Part of a small language model's weights.
Architecture: rotary positions, no biases in attention or MLP, tied embeddings, capped logits.
Training: 365M tokens, 5533 steps.
MLP neurons of a small language model. Each row is named by its layer, matrix (gate and up: input weights) and neuron, and shows model dimensions 128-223. Each number is 500 + 25 x the weight over its row's rms, rounded and kept within 0 to 999. Numbers have three digits each. A neuron's up and down rows have the sign that makes its largest values positive.
A block is one neuron, or neurons of one layer that tend to fire together. After each block is what it responds to, as a language model described it from the Wikipedia text at the highest values.

L7.gate349:476500496488489475466465564453459462498555509500521482493510483434473475543525501509504525508502538513513510492452504501548502492543485517534530490526487492507495513514482504495512543520512541508518535499519541511491521494526474499489536503533517464485504493499512515491550512514552523477
L7.up349:477439525542515550507499524464406510468471457445510514530502454459497506506518502490502460497471494485502489562517525505524535487517475524484523466487513513523504514523505517500521469542498522504483505479481535570500490478531493467552491478521509503528487494532498505506512525537474470446
Responds to: Closing marks in titles. Closing quotation marks and parentheses that end a quoted title or name, often in tables and track listings, e.g. "Lucky Star", "Whistle Poodu".

L5.gate94:477490521489522480544500542544498536461458504517452486522466515513492487486506442486473507482447493482497516513479535497540459460518492549471517488500478481517477531542464473490513490526478524500501528469473509513529473525503479503492493518462484478544529518510552513476480508514533500504
L5.up94:510509523472527520517509517507487513486507470496515508514494472498534527500528479513526500496515488533499498519539470521537505545532570491528514490512511476518492516485504506530521518492483489470444481505490530545514467520505485487508509508512478495481561451529503604472528516488515510517
L5.gate123:523489548500484493497501461501481468494485491524451539493486520524504511517541502493486552492495512498501512496536524476506497516534508474489518483467504476525487500510508502480500433515478506492460488523489512466551521472524489429459527518480497493496493515511522539455498499498496460523
L5.up123:504439541496537508533472473503511518493498488557508533471453498514501510533494513491505539494520493526498533489509493509506525506464509501486506504532502487510525511541494533493505487475508500518513517485524518461526542499480475477469512502509486496508467478529487473531503508471560506495
L5.gate139:489525504494513488505474493469494522517528464481505511501551510498484498490460497491492500557473503528490461515465490482471506474463543463523495528542476465509490506537458517480458521469480500466520493520543506539510486519493531501496489526481491465489504543503521504451520501490526481517
L5.up139:503527482525520497517494448496474474481469508490537481522523506507529483497546465502472502464487505560500502534472521503469535483541449460503545490543459478486508480508480490472516510534496533496484514556524524481536533529496539500529457495527457513521519465507514488494485489503506498550
L5.gate263:474472455518511491527472517524518500489479455542541520505524501510482485519510471494502500499479507486522518477440511508495527528498522481553483492478522467509465511524487487448526499473506483544509501517518538509500495518505480508490471509502481478498539498526472479465510467502455540450
L5.up263:492472481517510503493475469491519541481487466509516521524493525534508526505469497531464500542506560503527523494494508513502525507505519498485529497517506518479515491474443481497527491506508503500482478503529532486466468484491520484491546505498470443504492476509487510523497485481513517484
L5.gate303:493478501525510467538453457494510527497530493490495531531505493500514504510512515505504554505475505490487487481506517550520509452481471484532473510511472475515499504536474516511488519490496484498494499483496516460518517470530487480519495490488477484500462501537521497504513497491508510473
L5.up303:498502501511535504541498495468487519479484503485523469460499488497496490509552539479509501492567513488470537466523519483512484495488515511511543486483503507465459485544516501511539507493496489491517490546501512525498524548517533489488470488489460541496520525462531527494498496525489515464
L5.gate372:511542468532495485491485552513523519527520473517473455528491513487482499513559482500495507524467513487521479489490478516478545531513462507499531464504495516521533518529472487530505523487477481478505531524498509520521487476500504512480500479453466543550486511520476525466504543499500522473
L5.up372:442503499515517509528507517515507534485486535473547476496498491515510479498492509512461473481502527502473496475527503461494498455499471522499498539505488497498522511451498499457485558433546514514450540509475503495473505526484557490480515509498473448501499513491474493487527573498505455496
L5.gate436:458462483486479471500487492525488480490504482475525473510495498487520516488514499516485502511470459544495519488483495481479478476446476531521485491518480496503452502548503485444505532534519542469510451511506510530495506484479470532534520531491487509460461532529526554499504447505582505502
L5.up436:482496546514496480511512468484502483496464516522449530480496520506508512525499463515508527471462495466524475508480526520473526486518484476506485500505502486471466561463447526499477497531496498509492458503478490480531511467464551492507523489473562521512481526471521504494531531495511500511
L5.gate438:495522502506456532563481483543507483477501473469518514493480519435483536484492511531482524450465546531531494537524485476482537457534503504437491495515533477467471519471466457474482520532486502527489518477512475524473494494489489488493468509509480499517477504528487449540499538496488477471
L5.up438:479501497506497487524495489510507530428505495478572488482511518486455496504513489510518490459472509531492502481503450494482524493512495521496463481512460504513516514469471507471480473510512499507555502491462508479519489505508519530501535523447498503490464505493513465511521505426502504514
Responds to: Word and phrase completions. Final token that completes a multiword name or a split word, usually before punctuation: Championship, Cup, Council, Agree-ment, effect-ive.

L7.gate505:487496536476465495542497504481490482486569481496475534522513477514489560475516465490518531484513517489458532487501484484479510519501478458506467469535489480486505472538437538457500505474520485489498468517502494482503469512543496565507484513442492523479535506483500548519490501486542487517
L7.up505:551494509519488471537491519482502564490507483510484520487438510498468470504539507491524489490495529516451497486515490487497501500498531528561441526501502472481499493484522507512513507494506494500514496476521456512556458508490458531513480517510508469460488501494496535534483543519483484454
Responds to: Number and word tail fragments. Closing pieces of multi-token numbers, especially digits after a decimal point in census percentages and table cells (29.4%, 3,758, 11,280), plus mid-word pieces of split names (Tyson, Macedonia, Zedong).

L8.gate107:523519487502545512529463444500483512521472478488513510532504493490484492497517507525510525501536531476489525499487495549489467525498490422519506514489497489474510539510507532475501490484526519525459537498500518458500496485500513494456491493479509461497476539493504458530468503527441471503
L8.up107:507476495503465494497487490497528481519479498501509489548476524489508488548549490528496533491474468524526548514514491506484476476509512456539472474478497472467509512479514527522496474521490520523491538493462494507514507478539481497474555499503528479455503482500511502500483473492519498509
L8.gate114:489465495517525511478541462508520484496497454493486537532490522438506492509547523530474493513475534503557506535470474493549515467484495515494533543468478489509532546525546506456458511483510489518513529470479496514507560497492479543492474490482505484491493516474506481511545525550505507480
L8.up114:448537500533493496492484530478498497536509513489512547526510439476509509487517477517477487506529532481493545505470499480470489511479486481483506563494492467542476466480484478489499497496537514517486509523515484489500524479523529529485511499508486483506502531467481511558532510498494506505
L8.gate186:534472491537488503495507532522507488446500533493512540498497477499503492503511518483503473533454518510467463492486489526539500501483456498493545501532466505485487475504478502494515479535481447505500522533493468526483522500477509534525459518484488462504516501530502523478525538530511483456
L8.up186:516488498470452530517470497491484522496521525579486512489469488470523534489532512491500476532535507509485488469499477489534475519492468512489507503499463525511475523523507475463522502459495484566504534569523520522468463497498486485514509518497478443439523483518484513511488509516527490520
L8.gate215:500510497507506491484479543495552515464506494518524509514519530478449506462478477502491508472515520512533492542511498515534558524518486507480537516507480480459499493466505484519485471521470542474477494530490498473534529489488531488501486444517449465522515469489548467500508483481472482519
L8.up215:526516454549496451516494498509533525490517472450452509524499493537468478524515507514484541517491492472540468467471567476530539513524501463493514530468504487486513502513494520471500472449477440525472479525510471497541500454525508517491508490473493476518477510520429507506501517490501506521
L8.gate220:506513504529474473512469513477511530487503494522523543498498484449518499526467502519533504503515479489471533552504531496504515462518514491464498511486510484466480493527497528503517499470496513541497516508503482478516515449528474509513506551497508456539507541518489500525485493464447441511
L8.up220:471509491517507490515501485498507546455525513499490516476470528489505521515519560524497513535431531462502499501524540496514519515528493496515495525552513512503490506537514520517502483495458504511451512485515539484505506474539454497493478518469490498490476509500518533490495493510515509515
L8.gate429:440478521512533481500526482461475491495511492490508478491516509498533457491490481503523508499547462501523504543538487502483452500512481514483487501444480426477490515512458516514486517470491528509523529494484504500510467530483455526505483497499491477484522518525497498543514496525550510482
L8.up429:476505535542496489473502531477496486504516518521492516494490495474545492447492489465509480544519542532455478485548480489484476497527478530460526522441482457504518514512466504479513509501503502540513460525465530525514482487478538499484493528464495489480543511519526518513503465518513507507
L8.gate456:501492512458527552493522481506519484506501512479506500477437494498488587527498483519540490503488499492496453507478525539507493538492505491512503509506528500480496508462515527515467466454480508490503509491535503530527520509485457519498495508462507523501505486484487483513521522492472525508
L8.up456:524477534461518514497512527531499492470489501519511515458494516528526505474519444494524474523535545510501461465483474481507498475536428521528587521545509506463516486478505503475544491470487472515528510516526525499480528504497545482480494510520495480437532521528500506486531529469481503490
L8.gate472:502496472518495484519514489514521514488513459523512507512516489519514511496537505539504511502534509493489515492534498460521544473468517537528482519537516519500466533484477475487526451530478486531467475486520493508501523508503488493491465511481527476542522487472496479529504464499500486488
L8.up472:503507506508522455522469477487465511543525506515496464483480475514489504500529512505458504511478501497515505508502528472514462534509497478493483486479504512509509477481490478463484503530497506514477502485451491514438535499491513543511483512537485520517539539511501468423503484485492501534
Responds to: Year digits and row ends. Final digits of years after "19" or "18" in lists, tables and prose (19|83, 18|79), newlines ending table or cast-list rows, and sometimes "also".

L5.gate49:544547460513508530498517500465500493474543482500456523486485506548505505493507484522518506485510482494538518538507493509524512497497497520511481503462495513513482511548470485492482499552506479509518488489472505499482519469521542507498471503526497497483459499525508510464499470532507496490
L5.up49:512533503488506495495486474489482446481481500482489492476495524518507528478494474501527463503480480496523549537498471459492519483509501510472533540478530554512487509561509477453504467555518472476523484483457504482494502540491513510488466511493510457480502493519525482503504483608493508512
L5.gate74:483527472515489443466523484532528510502536458479547525498508474488514518512500462551476508459483517520495501471529535503530453487502510470548477504443474503508514496490449517510516503539472554492488504484513534461482508500499470471522495512467481489456519512510538495515483501549519495495
L5.up74:478524525484503486480492441496481487505498493470471529521513506525531464502523457469535492515534514448482529464462496481522509530473497490481505527510488509494547533476520478493504512518466449492534524501483496502506497517532502487535491494470500481458495505477482515493485542540459496505
L5.gate95:503510500499524452524492478470497488506556516503432521526538532559499510499469532549500504489503483515478545496518508512478504515539490557482519508528505483517484513461458467510495500510462482480514521551476479478485512473492516514494492504486489503526482510502466538490496498486484476514
L5.up95:515519489492493507509398492500489500486474530484486513491474492513534474517499486494544467537470441560532524502484511497472479471477475523489470513520508503482490484479511520482439500502555538509475511478519457548494481509542539491560458507464487479535515502482521527519500507495497525483
L5.gate137:525526543490526541484474543520529499519497496544472556444531513521491504490530479469544495448486462439526489500502486469491504539474508503487464511471503488454561467508488480484478474511496513524550510515522512510487518520469521494483511510523488493519543457470458518510506508476488486537
L5.up137:518491450534459538463521471515462515492491530528437474537524488481504510528476481544475463486533508476479526525504491508459516501464477494496478482541491467495461499500533477474524470507495493525491505458519478482500514523523496471482475489482506465475461509504482510505504503512487483462
L5.gate168:511444503450545526502481508555466523438487482508481478518517503503491487506529506546499484503501492477474507482455472510516513499479458487512518495493483498470471527471496543493519519511518475455500499496493515467499496486482506531488525488538494490493489483441518548471514504491465466478
L5.up168:503516507489502498505477498508470551494512488482489508506520525497466489523519539562477493496529492536512510497495513484527496486510449442459500503493493544476466484502475500479513502534497476501476497482507527470498487488482537500502504497546483474477507509482505547449533492450532504529
L5.gate235:496519512448502527490503507501531510445537517524508502462540468541442480531542515540535499474498522491487485480437484422515486492528535501471490528448549477504495538499485565476511477493515514475491483498524481444526492521500483540497514519543491497479506495475492509508537471530508507522
L5.up235:505485496506484504524473443491506536535533477458458479458524512523520468515514494518477525458481502499474542495448546494459460498518422483501515511498478480489498515516501519511528503532489524544523478505527528539515505491511484492499493498500488476499460518497460470461475463513529487483
L5.gate388:500504507485522531522454489500550472492508495491510517485495493495521459503520463535494505508481441519469468447539519466487494477476510504505496502464545494539483493519527518466482515472509532450455481522519540514509466453440524493535515481534498531502499484527474495525493508497519468504
L5.up388:499496470497551495502508487474522522462536480471485481503529510458499482474557463527544514448532533504489530515489474486534480504517494495510512475521514526511554501482511458493505446481510532507506506492482471532508487486482511488520531473509511465531502506480487458519510535446462503539
L5.gate501:526487506503524508509469510501504487504493455508513539514498523481496493508525476504516500519513455456584531503497465471444493535466458487489504491526463465509495452509508444485501506486479498507533511491499490453512481489509529494488553500522510473500530501538501460470477513489499510481
L5.up501:491478519502518513516561495461511475489534510461509507507483518502434515490557474504486488516463509515516523551456500455518494514503500452487509532483517485464512513488493519482473501492526493529465516548453460488495493489494475523523494455544486483540486527514526516474540561483488493493
Responds to: Final digits in numbers. The last digit chunk of multi-digit numbers, often after a comma or decimal point, mainly vote counts and statistics in tables, e.g. 1,66-4, 4,4-80, 2.-8.

L8.gate0:484498487530506525505500483503482469496475487503535511480489501519480468529507530531461520511518473516501463490524555476521491466450530485456507502446519523483517484488478494442469538541470503479564476558515503480482517463522493482504532449532508496533479503496526468511491533484520484533
L8.up0:472527507541464544508537509519483476451501506470474499516525538520483483554494503495475475490462478481518479510519487501504534492525509485453464522479514550494527442505485533530531534501491503490490492544483522499491468473520420487516534516487505533548523518530486535545508519507505507473
L8.gate36:519468514486491533507496500501487490479448492507486545568495536472558461476491478526490497499491516468483517480478480499497493491488501496490519509494470515552511453532469499492576517498471498557491450540488536489501522531517524505472530522520492488460499510519482460540521518502498516456
L8.up36:533529497491492505462530485552489524526473465506472504478491493486496506536522486431513491508482528501465509446503505488520502489502509473512541524486477511552503552519500472487490482483464510494505536483499477535493474495524512516515522495519491479507486471512529503469490473458520527499
L8.gate128:534488535465540488517479450547481538477540462516502476496477402537511491508536481477516449498540518508461490444481497503489511520544462510477497495493488483523503509547427471460501481549477542510479531503518507536534487539514491525494500471536512472494490475517481507521494548473506488502
L8.up128:476533504488528511454478502470499497489493539502493519507485473496524500443447524489486527506486515487448512482529509466488492523491479481489487481448472510529467513548484477505458485504506546472462533549494492515477536520487548518470528490509552521487480463529492505535477498489488470501
L8.gate209:518465529494532526554458493525505488473514501515512542521530529468487501508472483467456505530510503506519472508481491513533485529485534479476505479480469530539472485516490494468467514518523539505472503521508511515489484583499483499480470477493490516512530505507491505493516509498481502465
L8.up209:498451521542520463525477536505499491474460491507487508499509493460502490491497513561480502509492489516516468457514490483535523497492475434444491453508462497478461502485514541475526537498498474487533502540477508502497495534467488500539489532498486526476525458499492481503487517505503454533
L8.gate232:474537539507481542536511471515516470490516457541474494446474475506513514469474462476515512510551512518507503522470501508508500468497518485474533486479485500445448529510451506448517526506490503510506494494429538533504538485515495506526527465496554512502514472463474501496507530456502513470
L8.up232:493462475493439511537504449550515495488513506514492481497519490515468518468493479517518500556569515519495461540474533514440530539530481506499510569488463464534475512485479489479515513529504501510538518527477506494496478492527478492548542503499539478513479473479492517515502496545493486489
L8.gate266:460566504485487444497510470552503440473507445490513529492466479500479483454559496530496513489507527498449434482504513485498517465502559496553496505530474505535480447532515507503502524511484489476482563477480500490535490485497501515452480466498496481504497487498519495485478513514487487494
L8.up266:527509510504494528485451512482524472511488467527511479498452509531531524516511546516491507523546526485478476485505523545506525492497537477481538502487452459481498507492508502467481510508531469509490491505481519465515436473498446439530501533511500525463503473524526514480501550452507508478
L8.gate425:516496450516519484478491508512494472475515500565492506504494531463480484497553475508518508525482488526496491464496509470507494499481522505494462519529470480499458482543463495468526512499497468460518499504503514464502473474501502497526471531482508509529488475500490521481475479533514480481
L8.up425:490530511502498529477514500484507487499488504477477509478519471545474500515530530498536495507505523483487554540497548490469496522495472465504475501463522509547459492470476512488459507505506481509507462556489463483506524506505496494501476506492518505501468517471491457505510516491500484445
L8.gate504:499545534488539509491461474453510443522493504531499481477431451477476520503475480533497514523545507469474505507491496471516487498515523505454525500488467486499465486522512490455466508479499519534516521487532500483514528484526513511506526500534516515527503527475496557519495478486503536508
L8.up504:503510487475465537484469532471481551459519478444520536551491483484484492537508513497475467516502479484559482535487495530510512487480478500509503481536507529514508489516493517497513534484507546521511452502525498528506517510492494492520505546479506517459505514504521476523493486469489485520
Responds to: Decimal-part digits. Digits right after a decimal point or colon, e.g. the 5 in 115.5, 76 in 21.76 mph, and 27 in 18:27, often in table cells; also dollar amounts.

L5.gate243:553467464497502507508492479502454520481525502489493435476465517521517470512485468476492473499507495510529515471485498485507478499463492480516475491544506501499500487513506496479502508525513503503478524517532467543535532443521512541474531545482552497542498481496481556516515503448504471512
L5.up243:535412525478469511490529516496509490514484510522479465501536512500420466527496525521493525491502513537472509525488504513516460476483467503491490479491492541471501512488468452516520505532526509525464512515536538498533512489457481513488480504497510554501468515491469485554514517435505495485
L5.gate316:525471546520520515491484552500505538502516495510474445487469575439515477512551468473481482499509490447523525481470525529482510483532450531544524556462497442532467514530510477455500515550486456507482531475455527487537512477462475488499511489487510499479491502482470515466492521520556478528
L5.up316:466532493530462493493517494518530489466473529472505460531491525484472487519516513506490511540540473469559545545510498478530533482507481519488540494496476471492486523524479505523513481557509481439483478512475471518530496450506475494464476476481498476516441523479524515573490505502499526529
L5.gate361:481529511528494497511496533510498554566484532492480485541474497535443491524526512529500507498515482512473525457481476507522466440509483521452524485534498453518472490547465484482497501502521508502502488531483485493470468485551514454478511499521447481504503484480467557533551467489473516533
L5.up361:515491545501530539531513514550482497525521498515532479520495519480471518515496468518482514483521467519512505492484529514529461476508540522497510501469456507476480514505479517524486460535564492545521532510521483519474509531504496540532558537516497501495500541465521510529498438501518497468
L5.gate364:550476530459508508515521490516474475525516449491486501498491473504517464488495522546498554515524508508501492496499527493483518511483521517528459501529457553523498464485509465472488494531533518506558523543525517488493503491524561525513501519520524470481524484508476489513474531486453508479
L5.up364:512472480478534499449525493493506474512545496522485525523460502503502544487466479484490477513523485522493491493524518513474446508505539513487456534481515544492482509520496491518501492509501505508481499494473479523480536508419503512543500490469499478494461470477536505521503466482472563512
L5.gate395:483527523464539501466446522519489552463518545505520525535521493496525501459512496509492540553496498494453530491499497488470530526522489488476450468452509541515514508441521495530480509499511513490507488485495502510482544489499476440523510501498511514459485496491519525488499492475487513474
L5.up395:524502521479497495488445488505511530530496500531485523519480476530520487469503487508489532541494514481477500561501485508449489516508496446454500471448465519461519515542523463520530507452538548497471490496500466465534501505533469511480485497507455491484483504492503484509486529512466467508
L5.gate402:501518533456510478476527489528490455512453522513522528475475499540500478496508510520506537510507515464483488476541479520494459523487531506511477506466511515535548520502496487532554500502510506466495526469505484524483520493465445512491516518540448484508493507487516470532498504472473492500
L5.up402:493473478505525489464509499536495498520529485475469564504517515486451546501503483523502491510428528489508520509501546504482495519449492460520499462497508484518519515506474507526491505516500482523532497474463516462454541499538508519543472528502506465497505485522484500464482509455494522508
L5.gate430:518538518504511501509548497545497492525475515493512555491516501544535519513512499532515525531528499455481484479539483526506519518530499491481514491471474506442550486481482492518507465539517532471503486476498504483487473491478521533500472543476500529532546473462493504525496484490509512489
L5.up430:473479496523487525478486524472506482545474490458479496535566509543483490538527479463495473496522478501495504499483505479531473497460519496483494487507500526519494541475455505508477465517493509512555488455505500506507550478525495472512526485483500505528465490500456460443543490484502523510
L5.gate443:481512503483522493539525514494527460515518487500474487540496493516437495499521479519525507506503487489471491476498501515520495458530527496548529505548525509499521517489512485529488514505509530452507480475438472521471509472504489483496513535529525502510480534572561498509499512470472515503
L5.up443:544505481483488511469456493535488479526454507498491519502497517501480498474536502471521453494495515514523529463487525518503533500457479480519520520478546529466536461485482479485505510506491478456493545532476504476505520510539512502436480575464428512489468468495517496454461481508462499492
Responds to: Clause-initial subject words. Subject words opening a new sentence or clause, mostly It after a period in encyclopedic descriptions, plus some, He, She; also second word-pieces such as the-re, W-hi-le, Chine-se, United States.